{"n_layer": 8, "d_model": 256, "n_head": 4, "n_kv_head": 4, "head_dim": 64, "d_mlp": 896, "vocab_size": 1728, "activation": "gelu", "norm": "layernorm", "norm_place": "pre", "norm_eps": 1e-05, "positions": "rope", "rope_base": 10000.0, "rope_fraction": 0.25, "qk_norm": false, "attn_scale": 0.125, "bias": "none", "tie_embeddings": false, "parallel_block": true, "init": "uniform", "init_std_qkv": 0.0435, "init_std_o": 0.0109, "init_std_up": 0.0435, "init_std_down": 0.00581, "init_out_by_depth": true, "optimizer": "adam_variant", "lr": 0.000726, "beta1": 0.9, "weight_decay": 0.26, "lr_head": 0.00332, "warmup_steps": 385, "schedule": "wsd", "decay_fraction": 0.69, "decay_shape": "linear", "final_lr_fraction": 0.0, "batch_tokens": [8192, 16384], "seq_len": 256, "doc_mask": true, "z_loss": 1e-05, "train_tokens": 113900000, "steps": 9337, "dataset": "wikipedia_en"}
MLP neurons of a small language model. Each row is named by its layer, matrix (up: input weights) and neuron, and shows model dimensions 96-191. Each number is 128 + 32 x the weight over its row's rms, rounded and kept within 0 to 255.
After each neuron's rows, "fires in" lists the words (lower case) most often at its 100 highest values on Wikipedia text that the model never trained on. A number after a token or word is its count.

L3.up4 [165 142  55 100  90 106 119 143 164 132 174 101 116 176 141  72 107 120 101 132 154  80 145 135 140 159 120 126  93 101 131 185 144 119 139 159  98 194  86 138 133  89 127 162 119  90 150  84 123 161 124  59 124 149 120 119 124  73 105 171 107 124 133  91 130 117 110 194  99 133 139 124 131  80 113 124 137 157 117 149 153  80 146 227 174 104  85 122  92 110 123 182 125 125  98 116]
fires in: "and" 57

L3.up831 [167 133 131 166 117 122 120 148 124 161 112 158 139 148 103  96 150 100 137 158 120 131 163 173  74 125 101 130 161 128 149 118 114 143  83 147 124  33 121  90  71 147 117 116  68 165  83 140 195 134 151  77  82 111 124 134 154 111 103 136 169 119  78 121 121 129 172 167 130 160  69 121 126 112 122  91 186 114 138  47  94 149 126 136 201 105  99 142 137 135 151  96 171 182 171 120]
fires in: "general" 12, "under" 12, "less" 9, "by" 8, "following" 7, "first" 6

L3.up440 [101 142  89 153  62 162 102 151  85 140 100 170 198 128  54 129 126 152 159 157 191 137 108 159 116 146 198 147  78 142 157 146  99 123 129 147 115 159 110 107 121 126 141 124  97  61  91 161 119 145 153  81 104 154 118 150 115 110 102  95 158 103  88 113  83  96 103 129  82 166  85 129  99 117 190 128 143 125 147 154 105 111 138 168 152 142  86 136 126 139 149  68 189 138  75 110]
fires in: "was" 30, "and" 11, "gerd" 9, "had" 8, "has" 5

L3.up260 [119 173 127 149  66 117  54 194 138 149 123 114 160 176 130 110 123 152 141 119 138 140 160 214 190 125 126  97 167 120 116  60 167 185 123  87 100 179 106 112 140 177 182  86  76 110 133 158 179 160 137  83 126 144 125 163 144  53 106 148 164  98 139  96  55 108 129 113 157 146 153 114 103 133 169 108 152  99 142 122 141 139 126 200 121 158  92 110 153 203 163 148 188 108  95  77]
fires in: "the" 51, "by" 5

L3.up455 [152 165 148  66 121 114  80 156 161 106 109 110  98 189 110 114 124 145 155 116 148 159 160 123 102 195 158 109 198 129  82 155 106 178 129 106  96  70 142 141 187 110 126 145 104 135 130  61 153 169 133 130 150 159 119 165 110 117  94 136 159 155 103 129 142 134 164  77 147  96 124  94 122 116 155  84 114 134  82 125  55 121 167 155 169 138  96 144 136 177 152 103 200 115 128 143]
fires in: "of" 23, "at" 13, "as" 13, "and" 9

L3.up883 [136 143 139 143 105 158 116 171 105 117 111 176 167 195  76  62 114  55 158 141 120  85  82 164 107 195 155  95 156 140 101 137 134 167 112 133  92 109 130 168 118 100 149 146 104 199 117 104 127 136 129  98 169 121 104 117 165 163  68 132 107 107 125  97 118 173 122 117 141  88 132  83 120 103 113 116 125  88 131 139  92 168 173 138 152 106  78  99  71 148 150 213 138 120 149 142]
fires in: "3" 14, "10" 10, "7" 10, "1" 7, "4" 7, "8" 7

L3.up319 [ 85 191 149 170 127  91  71 181 176 165 118  89 154 131 116  99 157 101 164 155 107  87 134  88 157 124 180 114  81 142 161 128  97 149  92 135 173 161  86 156 104 163  90 138 122 181 132 116 134 194  99  90 111 124  83  69  94  95 105 137 101 126 115 139 128 121 180 207 106  98  94 168 226  83 143 124 159 106 137 131 142 135  92  97 178 166 109 150 130 112 108  88 133 183  98 107]
fires in: "human" 21, "northern" 12, "central" 11, "southern" 9, "civil" 6, "huntington" 4

L3.up102 [107 122 132 165  95 113 130 118 201 170  79 136 189 148 125  88 166 105 109 102 176 125  94 156 153 105 113  85 179 137 157 121  94 147  52 155 138 137 166 168 106  96  97 177 118  78  70 130 116 129 174  74 124 130 137 115 158 105 128 138  99  95 100 107 150 101 106 143 122 188  67 186 156  67 151  70 157  64 111 137 114  82 173 169 175 166 114 144 160 118 163 196  95 124  73 137]
fires in: "has" 35, "had" 26, "have" 11, "less" 7, "having" 6

L3.up784 [163 112  90 155 107 166  98 120  91  94  77 136  88 167 141 107 122 144 115  91 169  71 126 116 158 139 120 130 119 114 192 113 156 118 128 102 102 132 124 170  83  83 178 153 124 154 149 110 114 146 103  60 101 114  90 121 121 151 131 152 142  97 119 153  73 115 175 157 122 101 119 154 186 136  87  80 127 100 141 130  95 110 177 138 163 152 112 126 114 188 112 126  95 149 121 230]
fires in: "an" 38, "its" 22, "the" 15

L3.up515 [173 133 111 149  72 149  88 158  54 151 152  99 150 162 109 137 133 161 142 100 148  97 186 142 149 139 163 199 138 145 107 163 120 156  91 150 143 110 152 147 116 202 142 124 156 136 136 135 123 161  79  93 128  64 118 105  77 100  96 119  72  92 112 144  87 152 118 169 131 112 140 109 107  90 178 102 185  65 104 149 104 146 149 137 130 152  81 149 144 162 112  34 153 144 129  89]
fires in: "at" 21, "to" 19, "give" 4, "by" 4, "for" 4

L3.up62 [146 157 162 116  55 196  88 151 185 147  88  75 213 157  93 135 127 145 187 121 130 121 124 207  97 134 134 180 156 180 151 134 155 106 140 110  81 139 177 134 105 156  77 149 143 125 108 147  84 167  51 103 118 116  68 118 113 130  99 120  77 131 118 134 139 182  80 123 153 136 149 102 118 128 130 119 126  79 107 104 139  99 132 166 133 115 100 155 140 151 164 113 121  69  90  84]
fires in: "for" 36, "force" 9, "next" 9, "forbes" 8, "won" 7

L3.up374 [ 68 179 135 123 138 154 118 167 138 173 114 133 184 154 134 164  98 115 160 110 167 113 136 130  99 147 188 187 100  95 126 198  82 189 115 127  60 144 141 145 113 199 182 185 130 165 167 154  97 127 109  73 140  77 174 178 109 125 125 127 164  88 100 114 118 105 109 159 161 134 125  45 167 110 136  63 132  78 147 140 114  98 137 155 162 103 104 108 101 165 174 110 117 110 112 147]
fires in: "at" 57, "as" 18, "until" 11, "during" 9

L3.up267 [112 134 114 164  78 119  52 109 127 170  92  70 168 165 137 122 135 159  92 136 146  58 160 156 120  82 170 102 127 166 170 164 126 195 134 131 178 168 106 107 123 131 144 150 108 167 124 188 131 183  97 140  73 118  87 154 111 176  96 127 130  87  72 160 129 144 152 142 149 105 140  76 167 105 148  92 119 131 119 122 157  46 149 162 171 128  41 152 127 142 117 124  90 138 137  94]
fires in: "of" 51, "boulevard" 4

L3.up171 [132 127 146 132 135 202 120 179 151 100 125 102 184 130 127 187 115 138 136  84 162  95 203 122 200 158 136 146 126 142 145 187  81 161 123  83  86 166 114  78 150 181 137  91 148 101 108 117 115 131 137 126 149 119 162 100 121 137  80 100 112 111 183 160 157 102  87 116 162  72 109 201 119  77  95 144 138 121 104 185  80 118 164 153 141 187  69 113 211  87 146 119  96 160 129 147]
fires in: "on" 33, "subsequently" 5, "to" 5, "categories" 5, "telugu" 5